config = dict(
    norm_place='pre',
    init='normal',
    beta2=0.95,
    decay_shape='linear',
)
MLP neurons of a small language model. Each row is named by its layer, matrix (up: input weights) and neuron, and shows model dimensions 656-783. Each number is 200 + 40 x the weight over its row's rms, rounded and kept within 0 to 999.
After each neuron's rows, "fires after" lists the tokens most often just before its 100 highest values on Wikipedia text that the model never trained on. A number after a token or word is its count.

L7.up3353,193,138,234,241,205,174,174,199,220,160,250,118,209,204,254,250,215,225,178,156,212,227,212,234,227,162,227,221,163,151,246,195,228,240,239,158,169,216,184,190,203,196,156,206,348,163,171,183,218,148,134,191,163,227,145,187,199,137,249,132,195,188,155,206,88,207,271,241,128,214,193,189,261,250,128,205,219,135,171,193,130,229,218,301,241,176,237,160,177,164,276,145,133,144,203,206,162,204,177,185,158,167,214,289,143,164,167,171,190,193,150,194,193,225,234,201,219,219,148,173,221,218,177,208,229,245,225,280
fires after: " |" 40, " in" 19, ";" 8, " a" 8, " the" 6

L7.up2061,261,235,167,196,177,235,236,201,241,227,203,148,220,185,223,249,175,200,279,199,177,245,162,234,196,177,220,231,152,218,147,209,168,141,145,261,207,207,240,200,167,165,241,257,145,154,186,225,179,187,142,115,183,243,176,69,131,228,193,227,163,211,145,250,201,183,301,165,235,226,205,160,260,192,174,196,235,204,173,214,221,243,149,183,189,201,237,160,163,172,194,202,146,204,282,189,266,178,218,195,174,190,196,198,227,140,188,256,239,181,176,248,234,170,177,213,249,182,112,159,221,201,240,158,193,235,238,208
fires after: " |" 27, " (" 17, "," 10, " " 6, "200" 5, " -" 5

L7.up3689,169,107,98,187,177,248,187,280,177,150,183,212,172,222,247,181,149,218,244,178,247,263,157,190,114,249,201,200,192,170,101,194,219,233,129,190,202,219,314,162,220,149,280,175,211,188,235,201,207,175,131,205,255,172,235,166,150,199,122,279,229,197,196,170,210,185,164,139,144,228,205,208,178,202,263,242,219,249,264,295,136,139,192,194,233,173,237,194,162,210,149,175,218,187,212,233,147,164,152,174,282,267,261,173,310,218,248,176,221,174,201,201,301,189,176,202,198,181,131,276,253,170,225,145,210,224,229,248
fires after: "|" 28, " the" 26, " |" 22, "-" 6, " " 6

L7.up2253,196,158,211,243,217,183,210,186,225,205,191,158,143,220,174,188,189,195,169,111,173,185,182,268,199,207,210,94,178,195,150,200,153,207,193,198,211,177,216,252,278,179,178,226,179,224,203,145,174,185,213,240,224,266,198,226,231,116,206,143,208,180,183,198,76,210,250,204,240,236,135,179,175,256,119,164,194,189,230,198,144,234,159,186,254,205,235,188,217,237,260,186,196,104,144,237,238,186,197,179,241,229,182,199,194,151,107,251,231,200,169,205,172,239,324,223,198,186,206,166,189,167,173,123,127,206,186,258
fires after: " in" 39, " In" 7, "3" 6, "2" 5, "6" 4, " |" 4

L7.up5098,211,228,143,146,172,168,163,177,190,203,231,96,207,218,295,229,244,203,176,203,216,232,229,168,223,150,149,168,194,184,159,216,238,128,169,264,272,338,323,340,152,177,226,260,156,211,216,142,245,237,115,80,141,207,174,196,218,197,198,88,208,167,200,145,165,175,195,201,257,235,221,204,289,209,173,224,222,131,201,210,229,224,234,189,187,184,166,188,163,176,173,190,156,184,232,192,247,170,168,185,173,255,204,150,226,196,244,244,175,200,183,137,237,207,245,221,166,249,176,173,254,194,165,195,173,204,208,220
fires after: " " 49, " in" 9, "In" 7, "==" 5

L7.up52,225,147,206,144,193,213,195,255,188,226,269,130,224,141,225,200,185,262,250,220,127,224,190,217,209,240,151,152,227,156,166,189,149,270,227,195,182,239,191,172,215,189,186,170,257,200,259,158,220,230,214,178,83,248,168,195,231,114,216,131,205,159,171,239,189,230,140,207,217,255,245,264,212,222,195,283,159,191,274,176,231,184,134,314,172,196,291,291,225,150,90,130,229,222,197,202,195,219,195,206,233,259,181,170,138,209,182,203,235,187,186,186,271,144,217,238,213,151,198,169,205,202,169,236,195,230,141,194
fires after: " |" 31, " Women's" 10, " Men's" 7, " -" 7, " Submission" 5

L7.up546,205,257,189,181,130,195,268,163,166,183,253,197,217,212,255,239,225,226,237,141,213,212,195,219,220,204,245,150,192,179,191,224,186,213,168,136,176,177,217,248,145,208,216,205,298,218,184,251,160,188,208,238,244,239,182,230,251,210,179,206,179,190,173,180,175,189,234,157,163,191,251,180,186,221,171,155,242,192,165,195,219,233,200,123,265,133,190,201,200,184,149,190,199,241,177,203,157,203,179,209,242,197,250,208,244,187,127,236,188,240,205,219,182,272,208,182,196,242,185,203,191,181,288,187,222,217,199,209
fires after: " as" 30, " and" 13, " the" 9, " /" 6, "." 5, ";" 4

L7.up2213,188,196,251,160,182,157,230,236,200,218,192,165,197,230,186,201,184,162,192,117,187,176,232,238,194,151,195,211,221,158,232,196,203,264,205,125,210,211,207,191,201,225,247,218,307,197,138,216,207,207,125,235,202,182,235,186,230,192,190,170,243,199,184,215,228,131,222,185,217,237,225,135,225,250,127,205,193,239,205,181,222,230,193,139,233,146,199,151,167,263,185,138,143,209,190,157,232,215,225,189,181,144,226,241,212,126,196,186,189,266,178,148,214,238,198,154,225,259,265,229,212,126,199,188,166,251,156,202
fires after: " |" 36, ";" 20, " –" 16, " /" 11, "," 6

L7.up53,160,195,173,197,150,244,197,139,223,256,207,149,179,226,245,180,221,276,250,163,239,191,200,214,167,165,157,182,241,169,243,229,192,260,193,239,228,187,252,200,247,212,174,215,204,138,211,211,228,210,159,162,238,57,200,217,222,171,184,151,187,202,158,116,212,165,199,212,172,304,158,232,235,145,260,253,144,200,256,244,214,247,148,274,191,186,262,282,219,195,224,257,140,246,229,162,144,212,180,201,164,281,190,175,140,258,188,169,238,210,184,219,224,175,191,219,166,189,157,173,228,177,209,216,190,192,69,265
fires after: "," 21, " that" 15, "==" 11, "." 10, "===" 9

L7.up600,134,221,162,153,136,177,205,164,180,244,192,176,194,187,245,211,219,202,228,195,201,200,197,165,250,189,140,302,245,198,206,222,193,169,213,253,198,146,227,239,177,167,173,257,245,205,224,167,244,219,157,185,68,226,122,194,231,210,140,220,180,240,190,271,179,175,269,203,168,217,192,206,268,136,152,229,244,97,276,204,178,205,186,213,176,197,165,227,141,166,113,195,229,111,102,168,294,202,166,231,187,159,181,208,201,203,163,259,245,219,211,227,213,186,188,208,210,234,140,186,202,252,217,253,187,232,135,193
fires after: " |" 24, " in" 11, " was" 10, " the" 8, " John" 4, " at" 4

L7.up4628,227,111,270,205,195,230,235,148,182,194,209,220,167,207,276,198,190,242,197,185,232,256,213,221,187,258,178,166,129,177,154,212,146,217,201,174,168,237,164,261,197,210,271,206,299,187,186,187,132,172,200,191,201,216,177,140,179,236,128,190,168,156,150,212,157,206,251,216,143,239,194,167,185,244,172,169,205,194,204,203,201,178,177,176,221,112,170,249,200,183,166,131,185,223,205,260,284,253,166,202,227,180,174,234,164,177,216,242,190,259,244,151,152,174,232,203,206,252,161,214,201,220,188,210,124,207,267,239
fires after: " " 36, " |" 17, " —;" 12, ";" 9, "–" 7, "1" 5

L7.up2850,221,147,192,208,213,147,200,174,233,260,297,168,225,162,208,243,185,224,187,219,159,202,189,227,219,178,233,177,169,172,163,195,179,197,198,242,211,333,235,295,171,170,246,223,204,203,195,126,219,115,179,200,185,226,155,171,204,179,215,194,189,144,202,184,162,183,267,247,217,250,201,291,305,285,202,281,277,134,177,217,194,248,168,185,155,206,272,221,181,252,231,156,198,218,190,214,192,181,185,124,163,207,240,158,148,120,233,142,176,147,164,151,221,274,212,193,226,230,242,178,179,234,189,190,231,183,195,288
fires after: " in" 34, " August" 12, " September" 6, " May" 6, " In" 5

L7.up118,208,197,211,212,180,150,206,129,134,237,128,160,171,249,288,167,164,177,271,227,199,247,221,244,204,180,178,196,159,119,202,230,164,231,138,269,187,196,229,235,131,176,234,214,221,211,228,220,183,183,216,144,148,100,200,253,179,156,222,248,110,260,200,177,157,219,216,162,191,175,190,252,131,180,149,199,211,179,179,193,220,250,174,199,198,185,144,146,231,227,250,195,148,212,207,264,278,192,226,257,219,126,287,184,218,242,139,252,250,162,200,258,218,210,167,257,237,187,141,196,256,179,306,211,197,175,232,132
fires after: " |" 49, " %" 8, "." 7, ";" 6, " date" 6

L7.up2137,160,179,191,240,200,173,86,179,225,235,160,173,166,151,172,173,258,245,213,192,176,211,248,206,140,178,188,124,268,205,248,204,193,167,211,184,243,216,326,271,191,190,221,190,225,237,246,146,166,195,161,190,189,210,171,199,140,233,161,205,180,220,227,255,227,211,186,172,154,215,185,228,261,209,192,220,214,220,187,208,158,242,216,183,287,165,222,220,231,211,156,183,181,213,194,188,193,155,231,257,252,210,180,142,223,196,195,198,214,155,208,186,195,138,244,202,123,209,215,224,187,180,226,239,147,212,176,247
fires after: " the" 31, " a" 11, " The" 9, "The" 8, " A" 4

L7.up1818,210,244,159,209,234,200,154,127,250,194,219,112,212,114,318,155,204,270,129,213,224,222,213,194,197,201,193,131,227,209,245,209,218,169,147,208,277,196,261,217,128,136,185,209,176,189,178,199,194,239,118,162,119,266,174,217,170,171,132,110,215,252,194,236,161,138,171,200,226,201,202,246,209,176,173,229,188,210,210,175,161,238,202,194,167,172,252,204,204,178,128,176,201,212,159,207,248,236,224,134,299,231,167,143,232,180,121,235,145,153,159,211,181,122,191,260,182,255,149,240,247,166,263,223,58,241,70,226
fires after: " a" 24, " an" 10, " the" 10, " A" 7, "A" 6, " An" 6

L7.up3952,245,252,193,181,219,191,169,161,227,212,136,222,143,134,241,303,164,240,198,185,184,316,223,191,165,129,226,147,200,204,231,175,164,200,162,176,243,195,170,176,180,266,209,246,173,126,155,132,247,158,164,179,186,209,170,128,185,196,243,236,219,214,156,162,138,178,228,220,247,163,222,234,167,197,164,206,201,221,190,176,158,227,206,204,210,197,213,160,191,212,274,226,243,267,161,278,206,173,195,188,233,171,240,201,215,191,127,168,177,255,132,194,172,140,253,262,172,222,220,241,160,214,189,183,146,210,272,218
fires after: " |" 49, " " 7, ";" 6, "–" 5, " ft" 4, "," 4

L7.up4676,207,171,196,233,194,146,205,230,175,231,252,203,197,250,258,183,246,266,283,188,230,290,234,232,157,209,219,201,269,182,216,229,190,181,214,225,176,214,246,225,216,135,210,222,208,225,252,229,250,187,157,168,213,214,227,148,174,237,143,282,43,218,153,202,239,221,177,234,149,230,187,202,223,185,180,179,203,154,307,303,210,210,178,287,148,229,205,272,215,195,200,205,161,234,158,218,289,200,167,241,268,192,265,182,213,241,150,193,162,106,234,194,299,173,252,269,174,216,202,212,235,159,278,105,195,243,209,188
fires after: " |" 53, " W" 7, ";" 6, " date" 5, " Release" 5

L7.up808,93,207,216,200,142,261,245,249,214,186,186,219,173,147,208,171,166,143,187,148,254,255,210,208,202,138,281,199,238,137,178,210,134,257,204,214,229,204,208,173,208,173,244,207,248,141,158,199,188,117,148,214,237,203,139,227,201,244,207,242,186,128,180,258,151,201,220,225,208,250,182,225,251,230,189,201,203,200,142,167,207,179,213,198,140,181,225,200,211,221,236,193,171,167,202,235,193,224,193,131,211,237,267,154,133,140,110,212,190,127,224,80,150,189,238,150,231,195,213,163,190,208,174,195,167,200,266,244
fires after: " |" 46, " in" 7, "." 4, " In" 4

L7.up4747,203,172,138,168,238,104,249,167,192,186,160,189,197,92,186,181,247,233,195,139,152,180,160,238,183,171,216,178,194,162,214,243,133,210,212,187,192,210,204,237,227,187,196,149,181,169,235,241,197,231,194,146,200,185,216,157,182,123,129,244,145,236,214,199,173,157,200,110,158,219,233,207,174,179,218,200,246,199,236,214,183,185,126,228,281,202,139,223,285,205,202,228,175,221,113,193,148,208,272,212,306,230,174,213,228,219,201,170,219,180,140,179,210,228,214,184,230,225,186,260,187,183,274,177,193,262,205,183
fires after: " |" 37, " the" 23, " of" 19, " to" 4

L7.up2517,220,213,227,198,135,188,173,147,186,147,112,185,159,264,228,190,174,223,228,263,241,218,157,273,191,224,194,170,220,184,203,210,193,273,176,218,193,215,188,232,245,121,246,160,228,229,233,198,179,216,174,177,168,106,183,208,280,213,153,242,185,259,221,186,153,254,195,231,176,184,190,224,102,260,136,248,150,193,196,237,176,142,161,126,243,226,148,232,206,187,272,220,131,217,166,320,164,189,195,239,138,231,241,194,181,217,147,250,191,181,192,200,192,161,238,231,193,208,222,199,280,173,192,209,142,198,237,181
fires after: " |" 37, " " 22, "1" 9, "0" 7, "2" 6, ";" 4

L7.up137,168,207,202,263,184,193,199,235,239,213,111,218,191,222,185,204,212,247,194,205,235,225,149,242,68,162,197,190,185,189,177,186,104,203,138,259,240,226,264,203,179,182,223,243,282,238,241,151,183,199,82,220,226,165,155,276,250,219,164,140,219,193,128,257,202,164,240,173,136,241,217,171,216,152,204,173,242,247,275,167,174,177,174,210,249,212,141,182,208,229,172,207,163,202,213,183,214,238,137,193,239,168,171,189,235,180,229,199,211,181,220,233,153,177,171,177,168,221,157,222,225,165,261,176,245,147,142,220
fires after: " the" 54, " and" 8, " as" 6, " The" 4

L7.up441,209,148,155,237,141,225,185,162,155,191,138,139,216,199,197,228,201,232,209,195,159,140,241,191,158,116,186,203,271,177,190,171,231,238,176,104,195,184,207,270,149,247,193,212,342,204,184,165,176,170,185,211,187,176,188,185,238,183,171,227,187,195,158,171,210,200,201,195,159,242,141,269,243,225,166,323,206,297,235,204,167,116,204,156,217,184,161,181,154,234,220,205,192,251,162,190,247,177,153,83,207,218,248,202,135,172,118,212,231,241,211,118,222,166,193,249,220,254,170,204,163,211,263,154,250,249,165,295
fires after: " |" 27, " the" 19, "," 6, " a" 6

L7.up1833,199,199,213,188,146,208,207,181,146,213,154,226,157,212,210,235,149,276,210,154,267,194,278,229,172,235,212,184,218,199,107,226,176,203,224,195,188,184,155,202,241,204,229,165,187,195,189,94,160,255,166,231,192,150,197,186,249,267,232,219,151,205,185,164,201,177,196,127,177,183,237,172,272,239,137,146,147,190,196,181,208,201,227,152,160,152,197,190,226,196,260,200,131,178,206,269,170,168,192,219,221,174,258,253,256,185,194,71,231,209,246,205,176,128,220,195,229,158,222,157,189,135,223,155,243,167,237,235
fires after: " |" 57, " " 13, ";" 6

L7.up1064,206,96,107,221,189,199,182,123,218,222,173,174,192,229,178,256,199,236,236,177,183,242,221,218,168,171,220,151,177,184,267,186,196,275,132,190,221,154,194,180,204,251,207,214,189,221,174,242,125,201,181,189,186,131,176,202,237,145,255,204,198,195,216,217,143,233,258,217,179,214,111,259,144,226,210,175,308,158,162,211,144,268,210,229,220,242,146,220,179,214,176,200,182,181,155,225,188,158,197,215,192,219,208,213,208,259,133,112,205,261,145,148,196,106,219,208,248,197,247,150,215,153,187,271,189,217,173,227
fires after: "," 35, "." 31, ";" 9, "=" 4, " |" 4

L7.up3805,144,166,203,182,179,246,190,197,252,189,163,198,214,228,151,144,188,266,144,204,148,287,252,194,202,229,210,210,267,133,92,239,191,218,157,159,225,153,240,202,190,229,178,173,253,165,186,166,193,188,204,229,155,170,208,251,217,204,150,244,204,199,184,106,137,156,194,208,162,191,248,176,194,227,208,201,115,186,175,226,174,224,161,184,304,202,198,199,176,248,220,117,218,166,221,253,210,202,166,250,268,170,228,184,238,189,195,147,231,189,190,214,277,241,309,172,234,249,193,176,254,146,200,136,160,177,247,246
fires after: " |" 48, " " 27, ";" 8, "1" 4

L7.up231,158,176,169,235,143,140,204,104,226,181,152,202,171,190,212,165,266,195,169,180,223,197,199,235,129,165,116,131,209,180,239,145,227,224,148,185,192,238,164,219,171,216,186,223,293,158,162,236,238,153,184,188,219,265,198,165,145,173,229,284,211,184,217,165,238,175,201,216,197,213,290,163,245,214,224,170,182,235,162,215,242,222,182,208,167,124,276,186,174,233,148,56,209,159,161,219,261,188,139,141,245,140,224,282,217,206,158,193,141,274,257,118,215,199,227,212,228,190,233,336,198,232,240,210,241,192,175,232
fires after: " |" 39, " and" 11, "," 5, " a" 4

L7.up1764,110,107,170,164,118,196,254,189,170,216,216,174,189,180,234,300,205,158,262,227,272,242,121,170,195,212,145,157,244,160,213,125,203,256,153,221,189,197,220,189,233,184,238,222,212,237,206,253,234,166,168,140,260,141,179,183,162,224,166,183,156,151,225,177,152,239,201,266,267,286,169,237,210,218,232,249,219,171,333,164,185,167,161,224,208,238,239,262,255,185,162,174,229,196,221,274,179,231,157,204,196,134,286,227,213,257,142,201,231,252,146,251,253,184,194,195,172,181,154,217,223,184,200,153,208,211,166,175
fires after: "\n" 35, " |" 26, ")\n" 10, "-" 10, "'\n" 5

L7.up3971,165,214,161,179,195,202,209,217,164,162,190,177,232,244,248,206,162,146,169,233,262,184,186,199,116,163,271,139,149,171,116,203,161,223,235,212,172,173,224,258,200,178,270,239,216,115,174,208,143,180,146,256,214,206,244,219,254,225,199,198,232,193,145,220,222,204,178,165,207,187,168,194,211,176,232,241,170,187,265,196,140,202,270,173,138,200,242,262,179,184,212,154,221,304,174,233,273,211,151,208,243,233,226,184,217,193,129,251,184,156,210,185,185,224,221,229,233,289,187,249,314,138,206,170,200,156,233,240
fires after: " |" 33, " the" 17, ";" 4

L7.up4472,125,264,177,189,241,189,276,223,240,198,195,184,212,176,176,188,140,172,214,190,202,235,156,205,176,195,142,175,208,176,207,211,107,173,169,207,243,182,107,266,243,234,199,194,220,188,232,231,248,241,198,210,211,192,278,154,213,236,134,226,150,232,220,218,246,162,225,192,168,204,157,241,174,200,184,224,256,251,207,279,277,242,207,192,173,108,190,150,219,202,213,202,219,212,159,233,233,179,226,230,249,193,190,200,182,250,215,219,154,176,183,187,158,159,238,198,242,163,267,267,253,218,210,164,226,252,230,246
fires after: " the" 52, "-" 6, " of" 5, " on" 4

L7.up3402,210,188,246,210,148,239,225,227,202,253,261,188,188,139,220,170,226,191,191,209,205,188,175,231,258,137,206,175,186,143,168,183,119,231,195,208,180,241,226,260,235,144,252,160,270,209,225,196,234,181,166,210,192,224,181,154,206,259,220,302,207,204,121,195,214,119,240,210,169,243,171,169,258,181,189,141,137,218,194,166,228,195,103,213,309,194,215,234,163,109,217,172,164,191,162,230,183,215,195,134,204,199,191,184,174,197,188,274,179,160,240,165,173,186,136,196,198,222,163,244,164,179,246,130,154,176,252,198
fires after: " |" 71, ";" 13, " the" 13

L7.up3196,200,197,237,267,168,232,250,272,230,134,212,156,185,179,155,195,124,263,187,153,226,259,239,305,250,186,292,119,112,160,143,189,218,288,154,179,234,179,230,127,213,185,243,186,205,179,216,195,178,191,127,229,179,133,142,145,191,207,208,177,228,204,174,147,159,232,190,223,191,270,150,219,157,267,196,158,221,214,231,239,152,200,136,191,208,178,243,114,174,208,256,149,152,242,225,204,174,172,207,217,206,225,206,206,189,113,208,170,180,287,183,156,201,189,215,220,259,228,187,205,241,185,248,202,205,231,251,246
fires after: " |" 41, "3" 8, "2" 6, "4" 6, "," 6, "6" 6

L7.up5271,184,235,194,196,233,224,233,197,238,188,231,115,224,208,267,237,121,193,179,138,199,232,217,145,262,177,208,194,240,135,160,303,185,222,261,240,172,222,255,297,175,233,175,232,238,202,266,167,239,221,84,171,209,219,195,221,185,178,152,91,216,99,177,205,128,247,235,216,232,273,194,256,171,259,185,289,270,174,236,142,201,305,185,279,201,223,216,151,141,251,206,232,184,141,164,178,177,245,203,176,198,179,131,165,114,235,214,213,170,178,195,178,199,216,295,207,160,261,229,191,189,127,230,263,134,144,174,315
fires after: " " 39, " in" 24, " In" 12, "In" 8

L7.up3171,132,225,255,150,164,103,243,214,178,222,249,182,197,202,232,229,197,254,338,176,238,212,184,179,210,245,134,221,261,231,146,219,260,173,182,190,293,186,209,183,218,241,183,172,209,202,203,202,173,212,191,191,204,210,143,152,257,181,264,145,213,218,192,222,165,176,226,216,261,209,223,215,260,249,217,271,240,155,307,232,213,166,218,165,145,183,224,177,249,199,134,216,214,198,117,196,244,199,188,141,211,192,142,170,259,171,188,162,248,170,79,243,224,209,255,262,146,152,212,206,186,174,204,270,238,98,130,190
fires after: " |" 29, " Candidate" 12, " " 7, " was" 6, " W" 4

L7.up1886,153,133,210,153,153,225,228,172,197,236,186,166,211,215,223,169,173,219,194,224,207,229,183,167,127,229,113,200,132,181,237,174,133,195,109,207,198,211,251,217,147,221,233,158,160,200,241,255,158,225,183,160,206,54,207,172,165,138,255,285,202,281,171,135,198,148,219,206,150,292,192,182,229,152,186,208,164,173,200,197,233,230,135,213,196,157,248,285,234,197,219,214,164,197,189,136,183,206,215,157,172,196,240,164,177,184,143,220,233,317,201,190,221,189,237,198,224,166,173,265,254,117,233,173,219,216,145,237
fires after: " |" 28, "," 18, "." 12, ";" 8, " when" 5

L7.up3617,121,190,211,201,108,223,261,247,206,199,143,190,182,216,218,155,108,229,130,214,153,195,125,144,181,157,216,217,198,171,196,180,222,161,181,252,218,233,250,305,232,184,204,197,211,147,205,163,138,202,185,210,161,135,125,221,234,193,201,200,182,196,212,257,188,178,163,251,204,200,247,146,203,98,183,272,234,194,203,258,281,268,218,205,224,201,238,181,247,192,200,202,202,184,232,220,217,191,138,184,248,224,196,156,280,141,111,218,227,179,166,225,244,222,191,199,229,257,185,217,228,188,292,159,222,209,199,245
fires after: "==" 28, " the" 26, " The" 13, " and" 8, "===" 7

L7.up3124,216,208,187,214,187,167,176,93,136,256,185,156,170,208,229,292,228,144,131,159,168,237,216,217,202,245,227,249,190,171,133,256,220,191,171,169,152,177,230,211,194,204,257,252,155,157,227,224,218,249,147,110,143,273,294,179,106,192,194,234,200,226,195,148,158,195,298,162,233,225,125,191,226,192,181,165,268,166,224,262,168,249,226,187,241,188,240,209,262,196,217,233,143,157,199,311,263,223,177,253,216,219,193,221,263,244,227,229,217,141,144,241,244,211,198,203,232,152,219,172,167,228,184,135,163,244,256,210
fires after: " " 57, " years" 4, "," 4

L7.up3679,226,155,228,166,209,236,229,186,234,202,237,159,218,256,204,221,194,206,235,259,179,233,232,202,169,218,268,167,152,127,174,171,192,198,145,206,183,183,212,190,241,216,262,155,250,185,286,230,158,208,117,153,171,216,192,189,202,208,208,160,251,131,207,165,190,170,226,151,189,284,175,234,176,247,132,284,204,213,318,180,178,248,204,224,143,158,237,188,235,233,150,178,164,201,163,227,192,212,194,218,261,223,253,155,177,246,179,163,231,193,165,103,242,188,177,223,243,135,177,182,159,155,205,122,170,167,186,175
fires after: " |" 35, " " 31, " of" 6

L7.up3179,197,191,260,223,224,171,182,225,206,265,225,189,217,198,267,177,186,174,203,256,155,201,203,172,196,189,185,175,215,224,152,220,189,213,153,190,212,190,260,184,227,237,276,150,183,246,124,162,187,217,135,179,192,146,229,224,202,212,143,234,236,113,209,189,186,185,213,234,220,303,178,216,216,253,143,225,146,122,280,216,187,223,192,116,208,251,234,201,227,210,125,145,123,233,228,253,249,205,191,239,177,178,191,245,217,221,161,227,242,175,218,184,276,162,221,262,163,213,177,250,199,174,207,143,167,207,231,164
fires after: " |" 34, "==" 11, " the" 7, " a" 6, " his" 5

L7.up1920,133,205,220,160,178,171,200,196,141,239,118,112,230,229,211,192,181,336,176,153,233,209,182,199,157,177,178,231,189,147,186,189,90,201,195,159,196,180,193,273,219,186,154,180,188,171,156,280,232,185,182,204,237,191,217,217,206,223,210,212,233,160,210,228,147,164,185,173,146,222,225,168,191,177,194,204,168,200,219,189,206,292,216,145,330,196,190,191,135,235,141,203,190,199,173,179,286,176,251,130,251,256,195,208,233,180,167,241,241,165,137,228,236,169,194,190,179,230,186,205,194,213,249,185,222,186,188,195
fires after: " the" 69, " The" 8

L7.up954,219,196,221,125,178,271,197,174,190,244,197,196,141,159,272,216,172,201,136,140,165,246,204,288,198,120,218,160,235,138,168,250,164,184,163,219,238,201,230,226,162,192,250,224,193,166,179,180,197,249,193,174,173,210,194,37,61,220,254,233,221,212,181,165,205,205,278,195,201,182,170,174,211,150,237,156,258,306,198,207,238,230,150,232,236,230,235,166,252,227,211,178,224,226,150,248,239,267,175,183,186,197,202,183,254,153,236,207,226,120,167,150,267,183,233,175,171,239,218,209,258,216,196,176,214,225,247,187
fires after: " " 62, "201" 8, "202" 6, " (" 5, " United" 5

L7.up2225,200,213,258,185,123,166,213,188,232,162,139,171,156,229,142,242,235,252,233,161,306,289,214,181,135,95,302,108,150,157,213,190,186,179,127,208,198,198,196,198,211,232,260,169,202,214,209,191,171,139,127,222,187,139,175,251,216,238,199,199,204,199,179,249,168,249,225,251,158,226,188,192,180,228,157,178,170,195,248,202,118,200,172,163,243,244,195,183,270,144,238,251,174,266,237,245,148,183,225,201,222,242,248,154,206,202,90,170,128,247,173,145,209,191,253,184,183,159,221,203,284,162,204,172,145,184,198,233
fires after: " |" 68, ";" 10

L7.up1359,252,134,178,85,214,240,215,108,193,247,173,177,179,172,207,209,230,298,137,199,230,220,224,215,136,259,166,219,207,207,219,183,123,210,142,243,221,162,170,238,194,186,164,255,169,168,244,295,255,159,239,164,114,74,249,177,269,96,174,177,193,240,195,197,189,165,224,195,198,255,206,238,138,185,177,204,213,209,198,199,246,207,177,215,205,152,213,242,221,235,203,211,181,243,224,193,148,166,241,210,241,231,161,198,159,250,156,163,201,236,143,263,250,146,206,172,219,164,136,161,259,225,179,203,180,236,193,194
fires after: " |" 46, "," 12, " when" 4

L7.up2874,183,198,241,193,184,229,232,213,211,231,188,165,170,223,182,180,148,183,225,243,217,197,228,237,218,196,213,228,228,197,172,231,222,217,167,228,238,243,260,180,195,248,224,215,192,153,190,269,117,188,144,228,230,175,181,193,219,133,204,195,231,169,197,192,159,208,173,200,221,207,161,158,297,237,141,232,167,156,322,243,164,160,216,216,160,207,242,187,137,240,151,179,125,185,235,305,252,196,247,220,218,216,203,162,258,151,192,143,268,186,160,181,236,247,225,220,203,202,167,171,211,113,194,139,205,244,191,270
fires after: " |" 69, " Votes" 7, ")" 4

L7.up3727,193,172,182,137,175,192,103,192,222,261,232,145,226,83,251,250,176,227,229,145,196,173,160,188,195,224,188,160,222,223,292,250,220,174,209,112,166,232,184,266,183,210,266,217,275,235,208,186,203,208,271,159,115,196,170,205,232,221,243,224,195,213,152,212,270,144,269,213,160,238,230,252,164,169,134,257,298,164,243,208,173,195,198,199,191,232,236,243,262,175,198,200,209,205,199,195,190,158,234,188,203,170,154,166,171,201,72,253,227,226,172,279,227,206,172,223,290,199,136,209,181,220,205,217,176,227,220,198
fires after: " the" 21, " |" 13, " his" 10, " on" 7, "'s" 6, " in" 6

L7.up1107,195,159,172,187,180,205,224,233,218,227,205,202,223,128,252,213,215,233,235,175,280,211,175,179,149,254,200,219,218,179,191,192,186,187,134,170,145,223,220,200,111,130,269,224,157,159,198,197,179,148,160,217,194,220,259,218,215,159,183,309,185,225,222,258,200,170,235,184,114,131,193,172,258,128,233,169,209,220,186,176,214,202,170,194,236,187,237,163,172,190,147,196,134,224,132,244,201,187,235,229,329,247,231,184,250,152,243,262,251,190,195,162,257,248,198,170,184,206,156,145,197,156,193,203,194,244,210,184
fires after: " |" 37, "|" 17, " Votes" 7, " Release" 6, ";" 4, " (" 4

L7.up2334,213,161,256,154,147,210,284,164,233,241,225,179,222,195,247,219,156,231,156,170,263,151,272,255,190,228,223,208,183,167,184,163,112,201,137,157,152,210,223,180,232,152,194,201,231,143,246,192,136,232,185,227,207,180,131,132,109,225,232,234,159,226,110,145,175,187,234,171,141,261,146,155,258,249,175,166,261,199,181,188,205,271,157,148,218,218,236,228,282,130,195,221,165,194,220,153,266,193,146,198,263,159,240,248,184,188,190,256,249,184,215,220,216,149,197,186,257,156,152,214,183,113,266,128,213,243,218,202
fires after: " |" 45, ":" 11, ";" 7, " GA" 4, " Votes" 4

L7.up1148,142,206,203,176,125,212,259,179,130,231,201,224,170,188,139,212,200,240,159,184,191,183,150,232,116,208,125,230,227,200,172,169,141,212,129,217,225,179,232,227,215,171,244,234,207,240,160,211,151,264,175,191,182,189,168,212,180,195,235,178,285,169,209,266,204,238,237,158,137,227,157,241,274,211,200,181,302,158,291,199,194,214,204,173,212,160,223,189,94,141,188,191,197,144,293,256,214,209,183,137,242,122,167,216,238,183,156,242,256,146,232,180,225,141,201,210,125,269,203,196,242,193,249,230,173,178,141,268
fires after: " |" 43, " the" 8, " was" 8, " to" 6, ";" 4